config.yaml
num_hidden_layers: 13
hidden_size: 512
num_attention_heads: 4
num_key_value_heads: 1
head_dim: 128
intermediate_size: 3072
vocab_size: 47031
hidden_act: "gelu"
norm: "layernorm"
norm_place: "pre"
norm_eps: 1e-06
positions: "rope"
rope_theta: 2090.0
rope_fraction: 1.0
qk_norm: false
attn_scale: 0.0884
bias: "qkv"
tie_word_embeddings: false
parallel_block: true
init: "orth"
init_std_qkv: 0.0219
init_std_o: 0.0219
init_std_up: 0.0219
init_std_down: 0.0
optimizer: "adamw"
learning_rate: 0.000781
beta1: 0.95
beta2: 0.98
weight_decay: 0.4
lr_head: 0.00629
max_grad_norm: 1.0
warmup_steps: 320
schedule: "wsd"
decay_fraction: 0.534
decay_shape: "cos"
final_lr_fraction: 0.0
batch_tokens: 131072
max_seq_len: 1024
doc_mask: true
train_tokens: 980200000
max_steps: 7479
dataset: "wikipedia_en"
MLP neurons of a small language model. Each row is named by its layer, matrix (up: input weights; down: output weights) and neuron, and shows model dimensions 256-351. Each number is 500 + 25 x the weight over its row's rms, rounded and kept within 0 to 999. Numbers have three digits each.
After each neuron's rows, "raises" lists the tokens whose logits its output raises most directly, leaving later layers aside.

L10.up2582:511474505535531497537504483511510485462522513523493466499494534486501530521522510504462504493440454508509517551544495454462492451505470515536499501488509485508497480491471470471519492471522506470457488511521521496508470509507476473452498540547541510478466489498483470524462521521468500516
L10.down2582:500525538464505539514478476499496533481519507458505533504477432473508520488474498527450497512483499473486508476500466484478528504540475511513513514531480495469476502492474526518475495528471505545504539466521534506487501535546535506478536506496481500498496518539513518447511499468503541538
raises: " in", " or", " among", " within", " usually"

L10.up1810:482485530497509518466533497519479491513465477514525484495505502506503516512473468504490512473491442531504506522501491477498532533512528487520487487500517485508481516472520497505528499475522491495486489490513527510486501490531510475474470493495478517469493495541502518513521494466496535540
L10.down1810:488524480484466470522441490531490518483494500484464514523511507505530509493502463479545507505473497503504436487481517491545533470504488542453530492516483504504532543490527486514499486457495534543507500490484451498480505472496487509515458508535473478500492488491467539501518475458540496457
raises: " with", " longer", " up", "with", " fully"

L10.up2369:525522525524449504488493464488478496533496443515490518482542520486497417508472460507491527487485532464468514462520520495497500494495486482475518466463488528510460504469511493505523505457495477505491498458439475477472425523484498482466495497521497531531493510464471531496543484541524496457
L10.down2369:458451467461536468534516517512551502473516552482506547519502500506485551478515505518526459502500481521504477499483477499481506490505500492510454543511497479522526494536515496491499483525483485463504512561551525525493555500571519523540496522485484483464504474540529485494462539482491527525
raises: " times", " cases", " places", " languages", "ities"

L10.up1080:464501505477506478518464494529566476496490489498504514507513534476518496540520503502525495512473515510522514501496495465507518544453503516520471503529482510516474465478511525519508536516501431495433480505460534514493473469516471467511487513504516500505482521526502528499494495484484486492
L10.down1080:480527469479460487524543538482518483491510486537531502474515468528494485476527471513463488516551498525487508475513518481522483492515526537460540507533508528460528510510531522492516528493518487505478466473488516507501526524445496521511543494488514488437510456487558478505463510539512507501
raises: " year", "in's", "o", "ins", "to"

L10.up2090:486495524472488506488500462491538494532465519516504515514509504524524471498475523492507509503513508519483511505511477464532517506504518447517503511482513474533527474523500502511477498500563492456491491532503487485475468490567505474481498468475505474520514468534485491470517532485507460491
L10.down2090:515477524482515511555547462478544519461547522557440521471501459498480490517481492502517486464510461535516505449508493464497480493506484521460455510542507548529508476530548493473452509485486484523532490530484489488512459475503532502525513549502468526496486499516590456496504509515471560518
raises: " back", " to", " all", " across", "under"

L10.up1920:478500509499503482468484493468546488493475500496497502511497490497521504498494472469473493486472475520521480506551507435506500485503520549467497536521493512519492487556488512523507438510460497502512535477509546519458530517485471461485483529479508478493487522519559508490479463483451464529
L10.down1920:503512508431519542475517499491502501510464530491487470487490503486494461526485467459492460476498491510533500437529544467511514504494514497477508494536481503515522505511502553495496499499504440517471475509486496522509625485459481498465531498482451466474478483532488466496499491554508453505
raises: "ed", "e", "ly", "es", "aring"

L10.up1564:498483500498509481536517502522513517508490484494554496504472530515491529539486544491434531471498492481486465473512462448511523517497513541519501523491495512495505512479462468525482512486509473495430485522530488487509453511471516476536503491500490515497483512533541483441493495501475538490
L10.down1564:544512485512492498513512480533491506536501464489498475481460488514517491542462488485485523488498496460498511458485479514490473519497484457522425532504483444522524465487506510485476518467473500523513518494534509514491501524501537521498518485461537545494500541505496517457544465525501507486
raises: " running", " growing", " coming", " holding", " playing"

L10.up1374:497481507493470498489472520486535455529525528478497459489498530503521503545497502516473483528477514500498524526464495469480502505459500542500512533497466470504533467448483496519503477475524465488518492497503557500466500496512477463465524473499485476516532486488495573528543486497509482480
L10.down1374:483499515511505484520531498526504521479510450506547552482496467485504489449515516502518528515503483516457468464520503534508511496525491472502468513511527520508501535566505497463509524480495483509471499487501464460524488539489518493532496536495494505469473536516516430466476512498489505477
raises: " owners", " residents", " people", " members", " officials"